From a checkpoint of a small transformer trained on Wikipedia.
Size: 8 layers, 35M parameters.
Architecture: rotary positions, untied embeddings.
MLP neurons of a small language model. Each row is named by its layer, matrix (gate and up: input weights) and neuron, and shows model dimensions 0-127. Each number is 128 + 32 x the weight over its row's rms, rounded and kept within 0 to 255. Numbers have three digits each. A neuron's up and down rows have the sign that makes its largest values positive.
A block is one neuron, or neurons of one layer that tend to fire together. Before each block is what it responds to, as a language model described it from the Wikipedia text at the highest values.

Responds to: Date day slot, name middles
L5.gate254:130136141165140087084127118142155135134107189185149119081104118181131120111149090148194038169103176130069167165189104139180129110153110151125112104111148082107127163116024130082104091147111147136130089104044118148094126130173176131141086148176079114152105150126100124092136146154114056210117160101119158105142101139076102090091097130150184086141173184122132101149168079129129131139103
L5.up254:136110120147114092111122089115138118115118190199149128062096109151106074115145092147150064152079169124097157137188060140184144131141134184130133099102147126096155150127058163115147116171127122125080131066083131151075132127185190129182161113184087136175093171106130137108150156154144082204118150098129168117149112168097080105124068116097188128144179178126130133148151076082113122139112
L5.gate414:159092117169153163084164117138143082125151156100198144152148142122114137177172123098082118125082167134110155102125090186081107173085094095136193121072152106139181158103092171155134102174174164117147127134139128143121127163140123110133139163152155142136102137113103172160140145107142194138208096147158147158077152144046145109070138142121152083148111217077155164192095138099184095118156
L5.up414:153072209127090141117138105074163118085102184133176097172147097095104183099168099194067107073108165117096139139143069121128131127156150089166185082073121140106095071174093117146097105147104150105108150101137121158086151124149084140161150116118168132110159132089164165179144184145119155130178110134165129127112140122068098126170141089112161087138102125124092131137141153146150066147130
L5.gate455:117147114122016156108167125137156118141124162159121156146134113153121167101070152160098064135070125123062116108168136073141124132166130128126141114109105101145112122141152122124130077075151143149195214135044141105089177115151100150112119115171146142113098185120111098146104169151148089111173199095142118124140141129127110092102143140189183138084078171140102140138125127130162134143148
L5.up455:131150162109136216146159136129171138182131112153073220155072117167156127177081119139114116110128117107063117108149141053098161120168095078094130142096155112105073165119173132138121118081096176120214149109090105075111121096150138175149139128165122160086124197155141041173130158170120107123145101109107074123124077160063099142102164150173203110104109133141129127119058120114125104111137
L5.gate541:107089122133112157044168127090144085107079105131148129109146095084127202152119162149140077171106147134078119149119095139148118121080112083173191111099112107179115145102101127149083137112153128103146141061100142148119125111135117121138120166120096175095102206135173097100107086193096127127100130091122099149114181074071152103157180103190120172069154127105155124173140135132139109111175
L5.up541:124127165115139216116173107073113111109112084106115138121152057090113173180110119148160108205086156135118135153072115153155103176094136104198175138082076123160133110137117173124133155130138102089129142072098146159130135134135093148155142146074105177088101223115139069102118092163115132142106106137106077136174130098125127140165181157141093163074094087081137115156142156100164082126189
L5.gate697:156112128111134162030176154118129090121142169139196118168164167135111147063152122112107176120143136092144106192154098140123167178108139145162131126077152163091198084090098178122101100090130128119157110030149120160098153161114158131129187127115048121154134192125117159135159146152160166130164153069177121124147190108096124129110184089141183139109076166046153087124137095128161131154119
L5.up697:115129125106152144070138161169114150195152167151179109147124181157127113145127116141124133102076127172078160155080135071206110098121109132141147134162131130158110100159097119114095154133145128147134059075127154145125064170231178139145121112172120151099153121138163152096159113178153148128155138111127078183140105108097130149159120072098139126179162101116148166127124148056138175143120
L5.gate814:140160089139102137080149131068104122071172163113111137140085158150173112161130112156114121170139155134126146167137092096184172130144136143099170158129155071120195139098131195092107107124127147158116126092145168131114128125126136144070131061092091103151123115058210161145142189134053158110102174113151146114127189153094098119109097097151152171093141156120129121208145143110167096108150
L5.up814:193113163153084148067095131163100139113138116080151100182129150164105141132182076115073093168177106127086127060124072100168160108122138094115162176157143146152154166062123174123099153165126153188159125158106131123113121099124134112098086089144118097133088209133129155139160166097095228148113128162096148171112143102111159071117118112051148131074138158066139131135171151079206115124072
L5.gate908:136130127167103114118078120107165137105102169106153151096150135141088164128124139110116083144139100202031218156131108103150169131073104143114156129101142104109139161096133110149128140090153141117124163061166109055069166109126092152159135141163123130073120168114202117140106135129149097144113176138228128176124111137081114161060156172124069096090127151119153124119159193112149126069096
L5.up908:169125156157154160197112089150145116133106129101112141131135117062162184131102125123207121150105178162130157079129173167137115123187122155107088104117147143056098142081077148117116091117123088133089126152141118198094094144195104078140158103130130152139145145120151104127094168049146111135105112146129087110121109190089156123071117141138122221124100165123155103125160128093152118096110
L5.gate965:106157124159117105099125166086157224140109156164152139110119130118082191139049161149101081170126123127094155142191116125127191146097139095142166134111095084120106140210163103122086156120150140103164112063081123122140149065117078094123144104074192127120164086145175087143122117169095048143152165138116129121132128111150081121097131134159150180079152225091126125163112164117169113097140
L5.up965:129153156172186140095139141102113175192137148157159154104102151132073174114119099114116078142095122167089174138197052130120173144095120137148132106116073098096085090188138097115179114110168150108198127080116115188126155085090073078148148155061139135102155038125105116140129159164139099162103141136141095072181139102127062106129107119170168171117104182082100092118154104121147063130143

Responds to: Article-following modifiers
L4.gate261:097178079176133114117121112150047109124108130148103134125174147133158173131108144151142114162155138167187110117143172163089121151166083141113124169125087105081124125123116084163067156111137120123155129119110148169165067188117137070124108152133130048159124156131110116077123151124095148144163145084050128107152142097134115118104145170110134127116135186163133121094098066128130103084121
L4.up261:131155176084142101166111156133087159143064089080057154146100143132086152188120149041096140128148109122114134155162152141155146147151067132105094146155095174111095146130111158187160148130130157129134125123100084153075119096151084138148108087171216159128153154070150114138134127102140115081136139118091126158152125109170108114146119155092008114099127113159122158138171109126095122110129
L4.gate414:124152138215103082085124148150093088132111168133141109137183096142147170134093157148154164128139113118160090104118220124132152151133139117060124225128085134130097167162090125186125117146095102097208127150152105201109096142136135136082150173172133065160109143176085129086108149043137177156180156059066109147129107119121142082127093132092144139098159176095131125096145070137124123117113
L4.up414:128144101096053131182076110075131158117133065124113138161126159112114105133158114117104130078113182140123121177096126147103120162162125148150184118144065145110132144127168082112142130200100081107130136167173160097123055084149129112109116107075064143169105156172143092168135140098134086027132100085093105118089096153172139091140131054140072142091107099094131152124169184122134077083143

Responds to: Descriptive modifier completions
L5.gate60:117091152169102125131146134108118111144134129065116121081180154226087055091093083117115122098103110150141146126107085126109150092087178121116150170099140121108114097133111145100081109114083143166107082151165124129112079122120109156129130192109128147095096117149110091120154109105081111175172145074153129072165108156112125160101124100189116147140105137076109090148168178113110113078112
L5.up60:129140107138129114070164107111087089157171164149146160132167129132135124125100085110153154140141074088117116120128101146097060133124062134109093118120141114123129120172117119124216093138111211111074159146108093139148026113086177105160133213154140122156109087181066143149116124104115119158179159125110120132139122069129115146110171113166083163125159146125131134099058153130120093108128
L5.gate90:111142117168075170127170082066140097116082100128172142148162131145149072134096151149119081171153150063134140192117088056138067076085110143121100096121108144143111139055125194145096154122124102107081113099157138159103120176145151142150134117142086101177064072154108113142113167121117066179115126112141160148169082211132103142117109147178106115182143121142114108187114154098134089169120
L5.up90:093068152094167093164107164077161094079126188119094161121164133169127144142132125111156150165139142101152101094108125132079173208087137127094164151110120153092064110117138082154149175102178113145099178107136161147121109102114129121138146148045100131125066155131105118146135170085130139164066093069101142131170115116138134103123181106069148080106120156114114168118174157134121143074127
L5.gate112:210054153158165111114144154159174098107096165132116157064108138131148130193154144116144140136095117135139114141146138169156163177066132107187082144141154143127116162110126144177170147127084110119158106130157150109097149142131142142116083085131087202121113106130154061177151163146137132215137144146157125098101129152131099132142145184144065141118115140089104117157094138122134136041124
L5.up112:161162142125076183150152120146075098112063131153155228102125111135118102177071165159125110127129131104090083086098155169208094175137150163102133144122140125163126066123165090112126079061100182110171152145170095103109131106127111134126091169186152152135127145112124112120092092121156094134173103083096130067166121136170145137118118085149105113128133150121141125147114066141096090167095
L5.gate322:134160147114092103119173066054121120137090112156172098056167142148175183118132113115128057099123142105027109167151179095158105130104136138160125133113159147119169104115101151114140161138150179145085160185137157097123100104103141140139058123118164115123112097145147133097096150146147082211137168149159091159114095160098132105078154100151139074079156191117168156169113193116182078140091
L5.up322:069151081155144132117121148132130145142129145080118113152206108098142059126098148085143123184133142118112081133081117095142135121089101146158108162123137085112095135147089148153149195126103078144091097139147065163114127118098101168150090096046115075151126181141131084148103080109125157128133075112109124086171105107128135113122142115163140183127169132194195114122144087092090140150159
L5.gate336:170094170100144200124112151084121107157077133104093107091155124106182175158115119113129130116135141106102078176135146042154098080106094142127093216139178126057083124134130120165091100100117151104183201094174126120162126144157076148109174136118139178118119134123096085155122156113101120138135131094109175098108122131124132098072178190137131041173114128149156167110127168153119140124147
L5.up336:119117112158135169163160124076136108121124131105122107109165096154130072126135093108154142125150169128124100105187103121192088115122115138144121150131128106144093210090154142102118144084101137155095142139111131108114156129123055159120154195123158097178085133132123084145153120079208088140107183135095128134115049168139173115071159105177141148114111089157166095090162156214147124111095
L5.gate448:121136074130149131082189097086092127122102122094100126154122154105144133153089105079131158102148180161096153142136155081171086140104103092123125223142079154165164190135064191131134156149120120125087115138127102092138119145101118165138130128124148121120163143138121050147142096134152084192174141137186120148122131179081138104144140113128079085092140109162136143177167099126167099170085
L5.up448:140142134160167137056159107086131131140080179134181177071187151093096099132085133121182143137113075100137082170103116115140165160085098100111127095101109119127121187117096154115095132085130175093090155085142106123078075147119058071080188166143149096099112183158125085151110118041156141199139094119119094139175154166092110082094146118199152137140106137137068165141120159102182120081169
L5.gate940:104125120125120107095196178087178099137085143118172128066189162158113126137139166135119118181158075105190087157133143094129134078102162109157120083126097143151095160132109063124125127157069132120087169067095137142123130162132146130141165174142087138113075149165123108116115089180138092209229159150110134089125150112099066134145154102049141144137122129142112066093123094098132125166171
L5.up940:136127115094115150078112105119137137099130131151143136117118136169136111131164174120199114169150118044154110083074070109129204161072080105115083152100137106124115106137129101108132109066172143135087159137161132185116122159157104112188152103104107134154092101142110110142108175095147118206130161112047116139103135144177127138140198137153214144153139077179089072142141107161176108086119
L5.gate941:079151115188098139106159182158106083095147104065111166136143114147140163136071163122121108047213152128163138139078213109127143150147187119127103169127126138148139125162057154122107065088178136109170083140112068106137085146171159166120125123127130145113145101118084133141139156096116136152195121068138109139156114136165088139074112153109119149042179172171149143176104119163118122108088
L5.up941:135117090154085143128097135145112147141083129071142120136151150104119108095139179095145135128134159171126160126136172134182104145098102127108128160131144092138112181133126162135106107090125100223124097140162117171112095106117123152154169149146096132141154122101131120126101173087139121148186138136113149164092112084136149176134190123147169174032172125098158187213093154119088177130114

Responds to: Upcoming date numbers
L4.gate250:085157127100144167128047146162127104134061106143106121091149140146046154125168130118179077134171167131136110116185134148207175121138092087141113126099060096185122169062202108174164158124128068107103099070140157080103093123153095138114105111112154142147126156122122138173139052138105181099153125153097108132158152136123106111060163103117132157080135165163133096134162172087176116061130
L4.up250:097078135126126142161056171087152138135159148107130080122115101083170126148120182139058141081081122098137154170091103176133109130102135141205134136160156138115160155113144151127136133157140096099126132082105123136111129199138109096109127075113087194112119086147145116097180242074156170165114141138198142090081126090106097110143165097170131125144183133149139142107151122114126131167128
L4.gate743:104162154097130134157111200166195146111097141156094151092160113144070143103100105135165095174132159170120127145118067183109129140125144066159156150126108140163121179120071117095134167087058139092138056060209146094131108142142084166114155172111150128070110094136135112163120053130118091129114119163158100138087100101140122182113173132154088128096127142189142122130132175127102130100114
L4.up743:148166140068097132112091149152134185172118163125173102171182164101090123097089138121144100146109133116111092122166166141093126140120081118167112120102126082173101136167124136106070126141158173105127067057150145133142108135150038119115148101086149147090128125170100131181115054067119148133123112146124087130077096170137120132116160125091134134115134069171159125117125197133150127089082

Responds to: Evaluative descriptive adjectives
L2.gate356:138147128149071147150128144117154117101045129115118168107161091096158108153150105148105061079168128087099142147154153133152099144171139188154079114129074177115158103123146130152138137156158087134084145121092105038136131209138130167100119099197156045144094144154177099131133138137157092184103167173141104179093096140141186169078113160143158134106142100168125146148111113138085118093160
L2.up356:159109094181095169148147118096166105091093139091129177097153178127181115126116098103149100147136146133116156132119099160185107122131149222138142119147108144154163086090137125072128108092153075158090139135060134107105147166141095119108113054160127049178103143151157106161158158173171065186079155132120102114104081123134127158093090207141164117128077119138108091139144099142102126110166
L2.gate394:091104091161168075063167119135174104158092121157181163137137111119153177158030126097187123160136157143174109213162149110129099066120091102125150127127118151130116100085103175141108084108056130083146115164079122102077138118090122118139107102118147122140200145164127090181091078177151066137161146108122161083124065114138127092168159162194099053141160136176103175143121146102109107140152
L2.up394:144130058117147120151123103087131126153133122114131136123127123095140107174047127117108092179119106095129138211131121097160143082079103069125146212149134103107174130140114143136121166127117109144140116140110155125128151166053107105101124095063157130131134157124106072130105122152129080081119076081112128139127058124128152085199150209171122148153131082133153145164112149118173127126132
L2.gate476:118126138161122106110108152162167097137064172204180162139139130109116185152191089098165134172122136116069095156122135116153141151120176142066190158109139150125102086146102146118139104106123180115142180099108150110113156137139122126136167172139156142098125148128088118119094193131155122142107151137154157119188075135144076119156180137161106138031068100081123152114210127102138095169135
L2.up476:151147082058080114125171164079137122143186140145119167125142135073113114102145074151122112126163128136101092140136108190125148071058120086064088113134130111177121141078141120121107085087151164144139175089147099087178134117173130178163141179138120132190127131113088107126134158113133140101181067109165155113169037159155124169152152194158122115098142105058115149160176103157115112153119
L2.gate643:092123117164105183076164143090135126146070150102120185131127108105138185111143096105168112119106146153096130120149115069149093128089089231087132185140143137108146114110144179105104071120098100120094161128131117126083084127172063143147114117133118110150109150155168083169112145086123104194119155106130156101183058169134119077046145144187127090085134148140139147158137159095096094098144
L2.up643:104169129137106168141141110075102091144106167098117136119202125094107179124154079126141115111143165087102068106146127140178052117074099181091110131155130129132158108094132158110135131115085108109093165160170121127109075114148125125134086143061108128166113128167111067125133172095165100166155176078190123137165086183144150134100158208197149069119114090158150128144149107090132114158089

Responds to: Birth and life-span nouns
L2.gate210:095191109152108164116073125147146147066129174129130107124203074101154106046080188145166064158122080091135120142153095132157122150119098096094101109152122133193072143100116141163136172156154097128122135075117149085097172134155171135078074199108115129122182132186114164140137105143110075124097067148153129138137141117091156088097119133094111126164112101126205120152149191117147130134156
L2.up210:162168166109117135140151133118131116097199131118118029158156164139184156114134119109131107113142105072136103183157158168143160166163177143140104145131129136146102135205152191142159117138075117135147140155132177115134166120090116105177086169158114064108158138168156138163155133140199134170125124176058126109145175103098073108107080098107149146103098172088140164177165138086140127101134
L2.gate323:078123157159113186142121158152101100101108171133133136109162082148126155096085111157125112174170180106061147135146122155083138109175085122176146146114168083170148159173113112175075115097155102134154063094120108114087053097167185117104117144060192124143125117102184111145098158109090109192179147168096169151188076109146165128092144134110105114082173127145173150112161138144163050153082
L2.up323:105153074085129129073104139087088148121063148130172127096178091115121100132123205156056088104129172132120122151124159157127098096127180172143114102114058154168135100159157162121151107132123082129121161120114070132142133145123169139082083135135122051160105117140114146164084122122098084149104164082057065119128086149146144184127139138151143116127184095155154089124062115150141093145061
L2.gate472:117199129147076174108114185118133152121084141111149076093153105103159128087129095148124113088197130099072087124154134187191107171111089171151113132163104124152124154167108134106108144136178141148128125108120107115133129158138139084111094114104133147200155167102171140185168189142184166148173121115152112151115045144132198114149175108128120128093114143113152144142147109150120092136092
L2.up472:120186118127124137128160112124093045081150136110100140157182139150183106146071101150175050118112148171171159137174131150101150134136131118161072085121151102098092121184194076124165084101190095181097134144148103169089115191122142170138067093204104123162151122136108123172154130186104017140077129139068107136129149146114128136110151183112090167128126187123129127153162143068099108105113
L2.gate817:101108126131121087078142130071152163172125163116163122119106070109109139103134165112168106166133162171114163104221100104146167127148132100124158119136104141061083106115135083136115117121155133159147174113110112197117094083168158175119111070138164134166110141105099101116102130193110107136124149147137169144114134136107071050149129092146161171068120112131131179125131138169118136090198
L2.up817:101114174143117059077155178134116146199143153097119131157126054078134136098161173107141093164134152143131172110189084103137177116184129094122146122167109145070092114141164092124156136127151190115166178106148093181137081109142154190167118092143180169125157121116087105099161143194161134150083161142082141159121134153095059069169122088134144168103100148135153139078139158160119142101157

Responds to: Token after a completed name
L4.gate484:131117134161099076166124114157175158116097104144158159151115057154136106149182155127121126149150198122058143159152105121177086064110166091087123055111135168108121140089083131141105096106123131133063142168122089132149086121101123138093092106135137137148198103134155090119137110137118111163198136133115156137131103127108191082114108071119139133113143145106255105146160130063153107146090
L4.up484:152152139195120114117096140152136092162120114186130146141086119161138091162134097146088116171161180110087087101108116120119097088107147165116107068114130139156097164092094069113099081130134114113104068141111049152157098133139157125095147127106124124151151124125140122104146122109101129135227188106109142127109180111158191133136143097068174139107102117176244089135148149118136109127129
L4.gate812:121154113204130095106188171132148103116094156105183067086138107180142147123176166164088086162123154116092182124150071108120126091194148137069154115124103161129124094155065126117121130163121131121166133158155076114158071166136168159125105123160105063160174159142195146102123111126066111204168200096138120161135078104144102125120105110111135083036195120172165127140112168111126085020094
L4.up812:107126116184137080099184155146085112111129101109166126108130098129130154137113129157095108130153183117080150093102077101139182107146147107050167096159158131129152155213091060098142126130141139139116121146172083149165099157131143128127151100142103103142144153195155120091134114080054135136191148072090122164153115131144151162149143131108150100051115093134148138125162160120121045027120

Responds to: Numbers in sports tables
L2.gate71:069175109137079145099201114096082113131128079150068091083137102139086156131167133139110073095087118146135103150097125162139084044130163108150142143045173086198122122085151210094064120100121161126177110102089120059113138118098141128097071173138211131138139143106167092127121145128120070125142150184105118168152148110121195093091143115172126172119141111106161126135109105107136088085127
L2.up71:152142111055139082135072173098119118108110159114130116125117123061084155160148162152133159164135104136115153112155148129118167178189145084075095114110087159154089149151170106102093150186197192113121152124178165148154191128179103123202188144140142132131148144107098186103173093098133156118082075190165116152097108170106106095148184123073137110115097157107151122097121197145080128095181
L2.gate790:068175083143171144110122112100179059098122133092115139150132124141163165105148123160169084092075136142110175113150100171101120085116145137153148125106123088218157079149135098177089182095079152051166149034145091161087161161126058187164098105153145132148119142108152127161166068088093143101109142151198106122118103153141138162065107155191116163104162084145140149112150150132160140173133
L2.up790:138142140100158118104116116079187082110093104097094084110139158093144152127115150096178067141138137150099172128110186111114102112190148115133134143145155100202185112153144134149094163135109138116181145101134067138117172167149110166149107117109138138120130131105186161122222149107121130124084128167130027125153144156175167169109150127149141155111108108121143141133144075162145111143171
L2.gate885:172167155123112154160129158101194131083131078083155124131195071130141099076131167152106080097165129051090138136194170126099146093126114116099077145128069114154164176172176121197112168108151117125083172135195137146126094194113135138072156140149145067158123163118142108146155121089166152134140111122130115130151153135094108159077085176146147207171162144131183117129059150122156154113195
L2.up885:099156127182096096187155128153165138126120129144069098116137141186213102078069147129095077118126148125131112136099184133223139069138106188113090133116153097060059126126153142156155105036095137155090052083147158149077135091089079161079144106055103144119112115088153124098101118145086140170083154153116149126126145146130161110120103175137121101103121153169070125100134119149153142113097
L2.gate990:089183156122115185129134115139189112110153136122129111168093086167134121101130119128144083125189177123103084127111110148157118120166134172113086063080059094163093153145095120135092159097103097092138137063162108169137162196128061124111094125187128058093115189117180079105123119075104138141134088179163088105130097144086137109032068087128119199083169076196177101112163193140140118137163
L2.up990:119163155176160106098179070097148119114148134146122171153063167097103190161137110116186064147115179163097101097120110139161108117141181091115132113061102121111129133149053144088121147117095144123157146133121056162120181147165121137123145102099140109176185135104135137135135114085110108088081143164133127147105165130123112098125109063123189133133130103139138077119126142153111172171114